Weights of a small GPT-style language model, trained from scratch on English Wikipedia.
Size: 15 layers, width 384, vocabulary 3195, 22.4M parameters.
Training: a variant of Adam for these matrices, 13881 steps.
MLP neurons of a small language model. Each row is named by its layer, matrix (gate and up: input weights; down: output weights) and neuron, and shows model dimensions 96-191. Each number is 500 + 40 x the weight over its row's rms, rounded and kept within 0 to 999. Numbers have three digits each. A neuron's up and down rows have the sign that makes its largest values positive.
After each neuron's rows, "fires before" lists the tokens most often just after its 100 highest values on Wikipedia text that the model never trained on; "fires after" lists the tokens most often just before its 100 highest values on Wikipedia text that the model never trained on.

L5.gate425:487536532577505484504496551409481431495510537432527536547516532456528500439544494512511581504488555528521552471497518453468486512500462499550618536482553420464455435424551481555521501506522594508527506432477510521431541478431457540502534506480474488555486486557467521489602430475495558491
L5.up425:462566597514513491469478535522554506471433436435446463463495512542527543531503470516475573493477403541598506475548494471530437519530555515487503473456426462500502506450486492532543495479506530507550570512448497522564485575506579481584525448528567505552444482540503475407551463526544432474
L5.down425:470539448495506524500465539430407528503491506401407500479512465540518509519464555541528530507491503485520488495525446556430495526516505410535517451478515498466496520495516497495519478485455550510459504524480499520496485560503491511504502535450463477445475417582510463477498461527502473430
fires before: "he", ":", " /", "-", "le", "\n"
fires after: " R", "R", "E", "W", ");"

L12.gate493:490445529492533554514466489501485533530517498479467451469479500508567491547532485488495537533509572602551533458532515567472539394562516512522522467501502524460516505489440446458508428451455412520471426545502501511426429525557525560522538529540541502465529507517559474538416503552571530530
L12.up493:553546528442521413463478495508485479580469515429505533475581507493524541551534465510559518424497466490469497479563496492533489525489500498578498479464517501462521456452546510462543461550515444477488529520495460516546560490504497491506507535433543485496478440472508569469507519493521540409
L12.down493:472502476474477489561423559494472746455455518452504536525482492473715458491559484455470471535514505523553534479533484487512452473473517436418525490525488561484455519485516480496516467488532486525490545530482509436523501607507491555496510505503482436476458534465464473536524564484515470519
fires before: "\n", "-"
fires after: ".", ".\"", "istics", "=="

L5.gate134:518480532493365536474539565470586432451515475471384520549508478518486475475493422479528519494448506498555453512458431476562470485479429561440507489436468529492552470463468559532504473526493515509515496488503585509476531547447511466483513531500505510430485500482503536490474504465478516502
L5.up134:478580604532524455480502446461520526500469527558443577530519404520494561494534521492489378447497519514532487518432517418510492574513568439517488456489542497497527507464519447557460502490564452570553511501521484458555478505466453491492504498548506489541541538405597481423528534532480437498
L5.down134:453538519476475440448568382540525516383485482462456542495530478491568584531576508473483502436535546570486436518503508499501491488529510482547525509578521462457522454502495515517497482509485608518479506508543537514568551464486505592503531457499535463522459538443516462464507513484462461450
fires before: " |", "ip", ";", "–", "ly"
fires after: " |", " B", " L", ";", " F"

L12.gate623:507486468495502478531519513476457530505460513436524545556529493509495576510444509517516501504444604499516543498439496440532586495545550544541549461441552535503486505481436591535500500529455482433524476540496524472495520424461470519542539578403583503501492535486506465490532486482525531497
L12.up623:588519489505539519458469454469469529477598475481468447492549520494558514523554514491510457510550520486450448495508554498490466489512448503522449517537460526503540535435560520550495560425478541500500516459504487498497500513478521550508488472534491506571498440522514504544497529568428448448
L12.down623:464518516464528548464487495531512608503527552460539565485430456557602534466477523555514510509401507543460556507479461569501582504503485541460496550483541474516457505518397529474390457548494485525470556530494543469512517517428535584467487530506442485467493520511479481565481444498488525576
fires before: "\n"
fires after: ".", ")"

L7.gate470:517546580556473532520530483527501518561475417461453488465463532496490475452524432470488574513483525495509541472449495521525444458514469469541493534463511492511486438523523410468525521458438486484474468541532616532470421535472464500434479476470561550468521538451486496566457507533552468513
L7.up470:530525479524520503427538518535484518428461478478588571484485407517490492459503485472459423497551474464462508435495577520562545547518527421494499485446462496475538470555490496547506577536500516564570520516517563530539456459554579531555491513493503473452516525458588524498529548466507490486
L7.down470:568483473530398506546466536466508373394494514481512521476474464517523449453507489476501478451518561514421488459465507497512568468536524494519448521498482491528445500509516524503528497510547503459482576496485507512489483444495485488487490468522447481447494532534460544499505559477558573505
fires before: "\n", " Go", "-", " ", " States"
fires after: "s", "0", ")", " ", "1", " —"

L7.gate308:445476421565498493433492584496543458470505470459489480583518531487511504490489579534465464543473548518486507482438477500525510505542439570453495433455467502553464484498487487503500487498490460455476511441481512523479518517445533480489482502470485461531533481493515567581496509596505511499
L7.up308:427477530507473466454475612535529514447461508466473532485500570480596492510522533501507481483483540520512508506513450497508520482546551509480480531503499519466515525419501523490461498422447481509476490499476520526508521543511501541518536564490464478524486510537515596549498535476504507513
L7.down308:528569525462499504525494468509453518501511475514519561451486540549559480497476534499543493488417457542553497475509513499550501452462548520522511570504535499464551490548497496524497473469489549502532501475477514434475486499584426529494583535506498513529480529536480530444495540493504503554
fires before: "\n", "The", "In", "-"
fires after: "==", "===", " ==", " ==="

L3.gate754:505483568503460526410491483462522507430533500552503539502445519523524568542538535532520421571542492528582482463498534484513436487522448462466493533563467500467509535543446509535483536511504460543552526455525521529487519520475512484490522558628548448529465543437511506494473483621502427494
L3.up754:464446468521527566460486498612516536472501468485470506549579461490526522485500502480517485473533545459499518455496480494520532549527442406506444510457480488460507494459426453501461479524509533458498425410533541547532559510531440526541491499486523493533508516498453517514550533454441522460
L3.down754:565497490444505543454524592434478418553511508496508499472479510492531541424458519493508453510461523580523535505484456534509554554515537466466470524571506522469517556491545455407506499445494542498555525506475574481474448494520489485459496482589490518463499514481533501465452475457499465519
fires before: "===", "=", "==", "====", "|"
fires after: "\n"

L6.gate639:606382449505476420553496583510483452531579531498536453505494544534436492454452449491541498582506452637535539485558418474572463498488622504530525548493523529492452457472482558477493508502435475498490538496490510501527498553499513557437529432464466486506480529491525485443553515538502427507
L6.up639:504456527456478573475488468541452517528499506572521501508479454530526529436543524464512535460436466458456460550540444404512534415522492457501435604491510441528370503474515497534586455498491578485455484494507515489527515430494455504460472491462578427516508534401473563464470478444432522503
L6.down639:622416424464531439493557571483498603541506454497593467533516467489551486503414517454518547486551459563483546497518435482511449500502555506530465478480528489554496473490512533408485515547513420462503547398467495511523521520450541551509534494411489462563516484567508526524495526533549499513
fires before: ".", ",", "),", " by", ")"
fires after: " in", "born", " 196", " 195", " 19"

L9.gate328:526478494481491516475554518455568461444492559493482545522483574565512467450510466493472510488514468470500571548454531441578455507534485539466499514503459495431483476520496559509450490568452509499517548554475527526572498460450469521487523515520516521541461498592522481482538434522550457447
L9.up328:537473469514487492544498512519502470486458487483569560534478549521518572520487452550438515494526527450472573515498471476571455488525541513530531499560465395471434488445510507499549478506486498528501541488492524493546548524517473515491590471460589562540409530552497508412525491515478488523
L9.down328:440526464444592477489499499494475599476477533562453461406491415476446572511482505540570512466478531491481395524557495518438508498481501448451488510505530496510517458545520483443543495511538500526426501480479489512440486504533503440496471526491456480554582493489441482522481467523546558519
fires before: "|", "\n", "|---|---|---|---", " |", "ort"
fires after: " |", " "

L5.gate170:496446479519561554445495508536484460493474557474506502562587479507537577510507500489502516557471494535468507384512481536569447474549507494521497508547488483458521480387455537554484482436504477507570554485458486533532425511493498456474460551518524532538469483489545544480460463480450462484
L5.up170:494523520451468527557490472515496493465554492535477465507454480407523482438466493521599492487517513501488483429394534438537460524485465420486535503542505462446503521507509532540513564540525527494452436529507437464475516446533520484497402444541484424475506530418486474530487548565513551548
L5.down170:514432440501538555470455541490476489497456492509514484594574474599505531533510515485497514544498451541468512440521477501537484490552521537538453502525509483498492500437501545514483476446520486537572594494461497529582425521494537467444481547510492594570452501501534484476509446472552412449
fires before: "|", "==", "===", "=", "-"
fires after: "\n"

L9.gate657:503518548460468511456508584466515461531554550495479480499569530549515547585517480487550448541460485505572489512519514481501542507576554474469558502522463496466495569499471511443494451552544425468573522448445467574460518546425479497523416464478488496550440481397498518529546492516500446471
L9.up657:473529448520416533494483529522533494474547505487454441453417532518482478468488470461499462492477491517527487534506505501480517469474536545499533478483454564474540507527497497575587489492541519442508520552529540551563465536509518461509528558500493497529451566451491451497456478559461480544
L9.down657:449576493477549527472568543520542318551529542520506492522490452544352548495461511431561519542546534485548466444572424506531494511547483524496503495478559504535490476492493475482488483511529477543488478515494447568492560485494453458505530512492450486491519480525501515530586475534544487455
fires before: ",", "7", "s", "6", "0"
fires after: " in", " In", "In", " the", " early"

L3.gate763:507485549486454505514564520433426437507504458510507569445480508530496462565495497474548502512499443552526494473505403508491475504511522559470556493533462564489527552470502551436498568506480505431489592545442510566489479480423559488477430533577493500444530515456452476512418451524502458492
L3.up763:498458481505518546509498546506497528486434514504375502516550467549499479446506511550465540469504536466546453513496481475529455496497541479480421589491480511493478481477475503461507493473436502486497530429485510538456580496527484478539508490501435486578465535427500578463545488498479506488
L3.down763:481507520458446513483545572468458502516501495464533511439399487532487517473508501455500497508471532565513512505527520529493499531487538523465519521552482558469489588480574474397526501456515506435560566567477514528490461490492498472506476484545525514419576513475505518490493493478504495513
fires before: "==", "In", "The", "===", "A", "W"
fires after: "\n"

L7.gate574:509497587469483506448486430556446455520552454505449487461472525529500517385519529575480472532524481534470466470519420475475474503561450436484530496507454528471497504495522569557503529527461528479521518545503436499462481523537464474412500525538541443550523486469473473507508410516487547551
L7.up574:527526497495589490442459582536433523458483492561463468533487490587486446499440479575478563475540510487419538564596476562458519475385530494432478463487448488491490491431521463454480470485489569511462486488479514549483455504498513504514497478531532556534461516508534520477550471501576441522
L7.down574:517505495510436521523528496429547483464593519529492568434517502392423469510569461517490509519453499550585428407495484520512477553520472461482474521511521539507493500495550404457506462536537516490500512473451464514493467503523538512560533495503490490547530504468569410445493499501492494534
fires before: ":", "–", "=", " |"
fires after: "-", "20", "\n", "–", "200", "199"

L7.gate222:464502528539589503442468477478466502406563445428476450503534509517476441445545543541561520533478533501447535612501460477513510479493572535571496566495499440506492445440483522423519455503424483466468464414574496461479546546439485530441476465471488503574552439471436542476507499485464559511
L7.up222:540455497478447515494529482451540508515495514497469503569485492552479460550491439519449486477486512552546505471485478505487484460593561525441506471474518564495510487466497494482526455527511475492537578515482547536489456475520513535456495493541514519500456551488441499543467464467601443464
L7.down222:525424489472475503459509506514479599510485523448420441525518491490522468433561530485467470438523504477503495522526479562521461496509573472516469511460495554489494439429583546439497451570481460518498481523506529471450487503451445495473419424418509524534578534521466560501469409500536559471
fires before: ".", ",", "==", "===", " and"
fires after: "\n", " 194", " 18", " 196", " 197", " 19"

L3.gate475:452472524486529478555507539457474477510508464441545560429537546514513451564479509504501456565521456592491471452537429472523482514540525550451507494519442561520522514577510517556518509522524493494518535495483495559513468539464542490506489533523493493534512503424579535458469490521510453535
L3.up475:501505478533469559490484457570483524460482470500475475542517469471514522499475472503506517505501566507513509479566565472481441524478473455512542491506509370487499459418479549520522476498450553528526465476558470589482493514571451524462459493492506499526457451517510497490543517479465516542
L3.down475:539490472473509511466465548467474446542535482460568472487495481529505514488460500446488419537488544589539460508504479494487485485538555466468480521604443534512503517494595466477471503517549496469559509577466520489451476553573488481464523494567506488462528573465480530498482470445485474571
fires before: "=", "T", "|", "A", "C", "The"
fires after: "\n"

L5.gate506:548442524451495552446566549456511486507490543480494513452476499536518506468507494533479524540517499528576483495520496464498485492452483452503546514495474422522426561538433521457475528504502498504492533504467506498454537506435516470500529531569474464502522494496398464542471427481491499443
L5.up506:454459514512495533444480467496513522490549542540466513495506504543553449487524487506587456512510544465506487463547507436504524509543482578475556507482566447476474507441455498566490519485462501534508444501472525556517518494451487521499514514456508498620508442523495558476425533543404481416
L5.down506:527514464426495491550487484460547570512433533526573497511431462473546497481457525485515486589500520542521503494519534547538467498493521528474511576540530519477501545479466490434521454536532495508626611460419554547480426491497502495521483497507528548469527475491546455489448537487547521478
fires before: "==", "The", "In", "===", "A"
fires after: "\n"

L6.gate171:472496436588532563498536466471572457521469479542504485554496497424447526501507478500457455537515505517517547515495503480542461495505494495497485543441497445517436468523490473442564580618480494526448488485509500509490541544507507570482514445522527538508442515443482528437542522578458542495
L6.up171:552476461569490492466495544492517459507498528437507561503494513499426569466516486467439506470512507503490550532484551531552472493505507506539519597499533449508471483484525528478495492490532474499481558519493526487507549480547486567395472423550539490497466519561487499435499461535501546548
L6.down171:472464483593457519530426445470499526472506497497516519492538465458555518506446503472536533532532538507502521509436462451527542529466469521485497576445526475469553505503498457497552498534498448550500514579448435549565548440507498549522517511533528455494458389493551489515547493441456497557
fires before: "\n", " ", " ."
fires after: " ", "0", " 1", " 0", ")"

L8.gate531:527497556439564391556569486399448501451497493474527512568497505469533552478444500510478547543484447453498475545443516432463455585565448481597485528527501495494548486479464472469492500465466461455470547515521538495545511464464517495480574482517463468526507466536476548536476459506596504524
L8.up531:565530530485502475488464505519468475538587437471562610508557488375528498510510512532453524543510462536499568596524436467517516453450460512554480511517528479488521527515532514522473462583475478416439569462460505529420517495494526500493448461518449546494523493544444549519532455424457547515
L8.down531:438458543407528497522555508480456517487501462505519523527514498501481488429474446506552558523488485545515504526476543507535451527507460455585492509551445467462519572448470441542432446463507443448447417525489542505493430537478488493520517580566571523467458475566478492544515473569441428455
fires before: " |", ";", "ical", "N", "el"
fires after: " |", " G", ";", " t", "ap"

L6.gate222:523480468530497468397474490547536495496494491555447498434521565539467537436535489509503526524470479534490513548535407513532533523540522439591522458533463495505534542451425559514506449455416615456484508471480455518453444497477569511508501458459497542540501503545513497506472500519484493538
L6.up222:487494499534530469507425521483584479501538494505408503536533496532437521521474552532436495491521510435456500464543472494480495546559521450482550491468397451525491483544538492515503497493536486522542524493467486520427549554450503463495556516553460531592585530457546520488493487576510517439
L6.down222:548572484484465469498516459480539513485536552514557544506479460574531482412538479466572497561417518477550527473482484487570529429472452500483514473530471531545498573489491452511556478546508497503522454563429542486488527491549558504463479579522491501507445521566546472421503490469493496518
fires before: ",", ".", "s", "–"
fires after: " the", " In", " in", " 195", " 196"

L3.gate146:560511534480506456393571522458446472450525525554478528490481516504525534463523518565546492536504405534532500451581458530497513514598471472489528446528512501526547512543498523549521463502504474460512488522509512491467461556461573497476523524524591501562554558539483473568527433532483554499
L3.up146:491541413502494480495462482390458473467456507528542500443440482488506466526508493471414536525423482536542452462538550502465497475491495476471435521502529548540457537521528518531490526547551530535574522500576479471440464474455489430529489508516511444515466496541557443551428459549510524492
L3.down146:411487519547442464523517467570497509510559508421498466538444528554406475538562508449484621460442528490524405476486482556464551532469508496492502470494480612469467425470443515555444520547412491493524453474466528519541521497443534562537504527443501432513473499465488519570585538504507513455
fires before: " |", ".", " \""
fires after: "|", "\n", " e", "1", "2", "3"

L5.gate719:463508485495466448488531444463512491426440498530520502518506470541400422477533555505450551508481476455492474544504499489522472533494457461407456510524453431531533505498492509537440527522550500456490492488571453492535509495405469511527458497509439461492473525440498458512541515445486458509
L5.up719:464545480528441486492523519493526499498544536565478542499473491589554489484511490547478524541530472532532521593512432440485475469519495480540541469461498494453505533505529580478456513479517544451488522492483537508522561505536480479431575563487561440451508511438514495548560538481490432525
L5.down719:461516492510542476476505529442490475442448512458473567557507493485478599478502511429451554504527511534452452514459480553518513521485448496431471518530497457480511438454429489539404507493480528455486483509508465492530522407413405507499454524550456500513493524488496482467513513552480543435
fires before: " |", ",", ".", ";", " /", "–"
fires after: " 8", " 7", " 6", " 5", " 9", " 10"

L12.gate61:529423474499523503525476513505550449509530501585503556555540479508463448497507465509519539507526547535469531459517499524498360513563490518453461451536445420448494469434517529508523485602496536532467570522516491517487579509534503477493473433479583607486471579574509546509525503506553519459
L12.up61:521454505485458478479494509503471558490490382466553463513518536512525529532571518492447585457456485549494558561533488465519551440496528465453457561474472435487513552523559492492442461403510534465539454471482540472540485475549471471483471510482466523525442429459573448486518550524478513490
L12.down61:536445492457573453534468496515485457466444490524530463484430423555442481532462528470521548439473495562537502419517479399532466468480487458500425503492513529552510504491452517386520472560465497509424510524503530433464530486498544489537478532527505495494470564498479523477531538470536552490
fires before: " |", "|---|---|---|---|---|", "|---|---|---|---|---|---|", "|", "f", "s"
fires after: " |", "\n", "|"

L6.gate604:569470491465418500498467599559474457492546535482479468459477494502493505511480465481550567464485399545466511537530483443566518505517490514465569467482468538452534516441482506504545418508550568498500581525494474551534542463495544573548530512475533471543580504577492470465488419529532517531
L6.up604:555427499482544458502529455546484457484529485474531462595568586532454513495414558561449525492494494481502507486553480437529519525539475486513507437575462491510498514521499566490514493543442518474518553456565447485484532443461530465476466490475465502429551521463563452493529391469484485505
L6.down604:532395517475495540456528537475605573509465481529508542558519485500547500516476444541507484549491565510479531483569517520460572544466522487464492541522491544507478486464493539481508541512510463545510403503514522480472519432458510464495491521495488524488525463484510439534455483549576484519
fires before: ",", ".", ")", " and", " at"
fires after: " 19", " 18", " 194", " in", " 195"

L7.gate575:501527483521469510478560530454400512487401496485435463497493522483517485519490464466463540431519470523518568561436474467533508527510524545522540534500525483523474485549566531438556533464458521509476577558517492529456486535537499511490521494469534466476531486542512464470492476480524460507
L7.up575:479544444444483545516499509407414522520515527568482439455502501468512495498438509501473515481429471525477537508465478489525428463460483458487580521504564531535516475555544545433496502472459485436438514515442497512514521593542515603459511445530558461541500526564524440443510520504563514532
L7.down575:506445483539454484456538484512460575490460485486474504503422548531505510420512487477482581500580547542503560500462460485534619516564517495519492557501513487479438540488527484489477467535466472521530480517513502454486455516553442461455460517482466471573546432510554508469466489541447508517
fires before: "\n", " "
fires after: " ", "or", " 2024"

L7.gate573:492432539516540521419536486518471466461516464445471470542543490528481559522479473491510470504525535514460483503558556460551481489501508532546512467510450457506570461484478446537502462507438503489516505481523461535461495429493437526497484514490519488506431454567575500495502476544476476548
L7.up573:599486501475416518468524506502456501506518526581434536419557510595484539534477506487560527527521479494483515511495472455516495481534477472458529508529509558437427542477531564490448506552451482493462533553468458496485461533483522439513498488513554451485474587414509465541491474449534530462
L7.down573:498431492511551537477476474501496494497550557467521489541477478548508566440440543507501531592444508516523546521565500466495484420498532507455543552483457418542490527504474520528521541552474512487446479487458524531482499446460484580539472471503490464517516506463440484542451490519435469463
fires before: ",", ".", " and"
fires after: " 18", " 19", " 193", " in", " 190", " 195"

L6.gate633:460557499399454501450487560492484491479507509434399493447480497472488527526470509495512446546554486493499451489473518463525537553481497521477488590476449497460532520451467492500468465483500500484426475502504421554436443486490536491372484491541465504554524494455541558525506473561454530496
L6.up633:504480456494480488478473563495566549524528486542554508442527476572478571481496489441450502534498569482409451476513476476466487450537551500397507466517485571513508431539472498532518500537534520535512478522501504522461517464506505601572460484498584547470492562516539586483490493452500436514
L6.down633:481493478514549518457549474555479420535475503474455489554516540479520467458473493543480531507576545454487493458501530585448503535473500471533518506593442491433613513485510481443487534536521480478541447482528525538556481534535443569476486518522458499539547533504517483427510460355411523488
fires before: ":", "-", "er", "ire"
fires after: "–", ")", "20", "-", "200", "199"

L6.gate695:553518559477490506464514516497512471418479465515503521477505426446511539534453474484487472446463475495516455499540489456551421471564613490509548466455490439491552430492411487494466544508556455432566581529455504490469451479452470500460485524498499452534525487511518452516543512471482509529
L6.up695:490486492473478514460498478503504485480593495443587570492510484490505508502538502534530517518486509509422557525458487509558460529454533503502513528516463475531538481492525532529553560534512436525448525455471513517530536499555484591494593471504442424484501525470470541517529484519452537536
L6.down695:501503556511523545589568540447499486551472470484489537526502408536473445570481470453519476543541592501497456466514420502476532449505485473430537435488538509523510530505507583549530425498478528504572577527559524504517495445521481385552519525463513492470448507562476452454437511513529527578
fires before: " |", "3", "0", "6", "1", ";"
fires after: " |", " 6", " 7", " 4"

L12.gate87:518437515525532485528572501447527431482463501497479530513527533527447495429494535489489501543441455533492506544501423492437472563455498507442479495572548497504447493508509437526484497531486522498511509467545502489579481526513480534471432480492498512484458502478479523456472499497515447494
L12.up87:554451495484513439550497529476416536558488462538567509514527516421518465526484487495441492445535540547442460528456483506519469502492490541496454549563531491498518515488483563478454509509539468532465549502454450531535451534448522600563472459535547558492470547539504423508533647493507432607
L12.down87:487495502432543485399545514417491530487446448474470464537511457558540544526509508523492468483491463482488541607597541459509453449526553525526514450454474495492526471503474467499451580523458514490531478448516530501423445426423592519505484507491478464465534498482534562554505490471510516502
fires before: " |", "s", ";", "2", "i", "T"
fires after: " |", " G", " M", " K"

L12.gate621:515533529452509456481460454473530426452522547492550489516433552508530532466505463552542471534486479494514483436540507502522502471602433526447478494498461461433508488546482468563524487518542469468532582496555487532579532491482487485548494524461481504522465559550434510521533497497537498522
L12.up621:495509411499489427456460542529458508493530533499515535486500448506555513425496420489547457463455439439498460537452505501426505522498552452447509468488520480451433455539477519434514416479535418492561482497515424522469498486565512478595462537476546459487513419506528461411475510534468487531
L12.down621:509509481566485438500541489468521479478497485507504532479526427523494513495502495557499548539569550538448545434550461497502512440550510502491476448530485533470565503458511462486433489555516487555406538468485501515469601486468511479572446457516523594513496608474494469488553614464567510511
fires before: " |", ".", ":", "ason", " 1"
fires after: "|", " |", "-", " No", "\n", " Turn"

L9.gate753:508570534527493449451511482494539505560451495584464467496535555471549530496530544431489497492419481583534478516454454460499458582566502422511525467470525440442533477493427458469494597480496453450548461499573446548507503497466467521484515560536503514444542489506484573449552451475497516492
L9.up753:481434498442533468498444452413490507546473496441486431486563483524520460427532407430504440464457433372550435506405540489462466479436549507507528522490497417508552538535486504502516458446523439529521454524492497518464487468544442535455528500493402510528552526497576562490471527470495481457
L9.down753:480507530567501499449586500538531457492509420500541523466455469580588545498520519554480553574540514586497568492478497519479404404588450550484522483531485448541458483497443493517429427519525571516517493516491460482580526545454534461581443478492512449489440454429554399528489512500493473501
fires before: " |", ";", "ot"
fires after: " |", ";", " San", "en", ",", " Ben"

L6.gate767:530547534483468570447445509504501493422513519562514564521474465465544469426511496508477498483508513464411530545584472447514497498572579517533517575531448465515453573481511524524496528505553511436474468490447540503469478511516494509493506481541408435537501503451563504479422447440441512483
L6.up767:506447486500564448502527522463562423493536535461381474509447530537508594588489460549537483520516407507515538500549469476572494512443531457448534423419424484504539479467525442509497456481491479493491565530437532561505465497455541490507503497504493510458490514562497481448549485505519515490
L6.down767:544503516579488560489507531468574489559464492566551549525498479516589433424491538523536568535481509482529528463497523531523509487470506504523521535532478432486468447570483518502553566591512510486530469495509475517521504542494539478453514478480440559544453523469557500558556457543525486476
fires before: ",", ".", "s"
fires after: " 18", " 19", " In", " 194", " March", "In"

L8.gate544:536429494450526582500527479436406422512517475551459502492485520604509472509495486533468476523487513507424494520489432469590437456473557480514565498545498437471527504502559513468523433595476506516560541485419547488447488487469484489519430485524551465505514457512546570509493493511474469445
L8.up544:468525429487487520475525547488562513485516535554519511537437495499468466460480540484522497481476475498410540530468402510486535529441582563473589477480521451484490501463482580475463500506464578483556479467479540443499583500499483507497478518493473516527514526462487549526465477420549496554
L8.down544:518388570517524493462528562530553659527511514466503501550508496484559517521483574511532427526446486513607502508563499483500472513507462530527551562494521511538534511524555526485442485473487495521475491447554537542529444559496506565469550512519484457509544426523530460498404487548522476504
fires before: ",", " to", " the", "."
fires after: " In", " in", "In", " March", " 194"

L9.gate474:446511493478490513477520479512462468466448583552433466431509545539449460513458517450480440504402466541524474556513536493482491487472539493425561540520555474403539440508523479496488547475479461468519530515517488483500452520455476462528440507460451469468537476454488498453515479503509559521
L9.up474:465479517470546469498518507457441546540491509445532453442475519523495493470481450502532480511571516488512522519462440453462505566440509474494511530439376485498472532420485503448520511471478495520544510556430452553500464516490469431426534507485531536516509512468538483485446466425511470523
L9.down474:520506480468505475534498539530530466463504586504501576450508459573552535470556513492496463491482537479464520501481486526445561504523511488487470570484496471492514544511533495455550513558547486511535573481502531537543545459433433480453460475488432430495489516512518516491485496438507566494
fires before: ",", " |", "rew"
fires after: " January", "ep", " February", " December", " September", " May"

L7.gate101:528425527485523529473476482515466454494572466469531534471512516543454529505513464580537527576513460500430531463533540410522506517487445591469546442550454521427503512534533500503527453570479531472545533445536479493480477513443588482460442454549545609493518565508530504508467500541484507497
L7.up101:550490503512536516544464531488499520493579390483542505474407444490481500481485502402447564470511419473460546491447508457503555454503517496458579489439454492538490505534444471452471536446529507524488476483506486578539506520478473511416584545527460511430540445504507495489504484523463479455
L7.down101:455537571514507517496466432554491389551427448552469478514542487484349472470463583535556514541427467482604401494499449551456508484523475440438461568544544553479451510450506569489435534463506449448465532500488529456514490528522482445515455509434528470525491506487505571519572467452401491516
fires before: " |", " of", "."
fires after: "|", " Go", " 65", " old", " go"

L5.gate591:514518514409492523496577478495537514523546484540514474448483497528479533472504575504479511529507512542422541439567464474457477511479567454485512496555471529535527520449547477534549491467559489533525574555476533516452458495453495442512532544602545504521482593453496440481417510522493487487
L5.up591:441461543599471534502464511521469538469495490466501516554556473594491482556538488451529470461467539503475449501514501457572470499586503503536536542481541489475476523522454532590472463516474506551473406494509495511532482504498421497499444529458518457593434484461495551459595499517472511502
L5.down591:537483513408560513518493536436519474512500462506542502529499460514557566461517603428504468565505480547473503444582419453556499572484522453473514512511528527518484591433547415453513484473527537518544542483453533493491432522507471490473520508506549483502514580465471503554443522502509447503
fires before: "==", "|", "===", "-", "The"
fires after: "\n"

L3.gate327:483514503491537521505503500482619479459446488515505522510508478483514521467486529477451489501484495556518484446465479509504446495520457477485489487492476414491501502481446416463550483428496545475529512436420485483482505476512401526477553454521495497532522488493484535506502444460518563509
L3.up327:490501424486522505505507513550454486478512524506517441606496499456481597504528491502472430468548524445513519516448470518542513497470441518560464468462573461503447440409558508523514524513506511455404533450484523544503485506491434488510480520499479467495508487483463512522518426537523598495
L3.down327:481531503528506509519505480497555528468543491462483455503494504496491542565514476525453522497525472431496515536505530483554550497499444510555506527458533502485475461539534546557446480557506507473483513517532507546477480438456519469546434589416471468499478512490481503550561488446475503499
fires before: "|", "\n", ";", " |"
fires after: " |", "R", " R", "u", " P"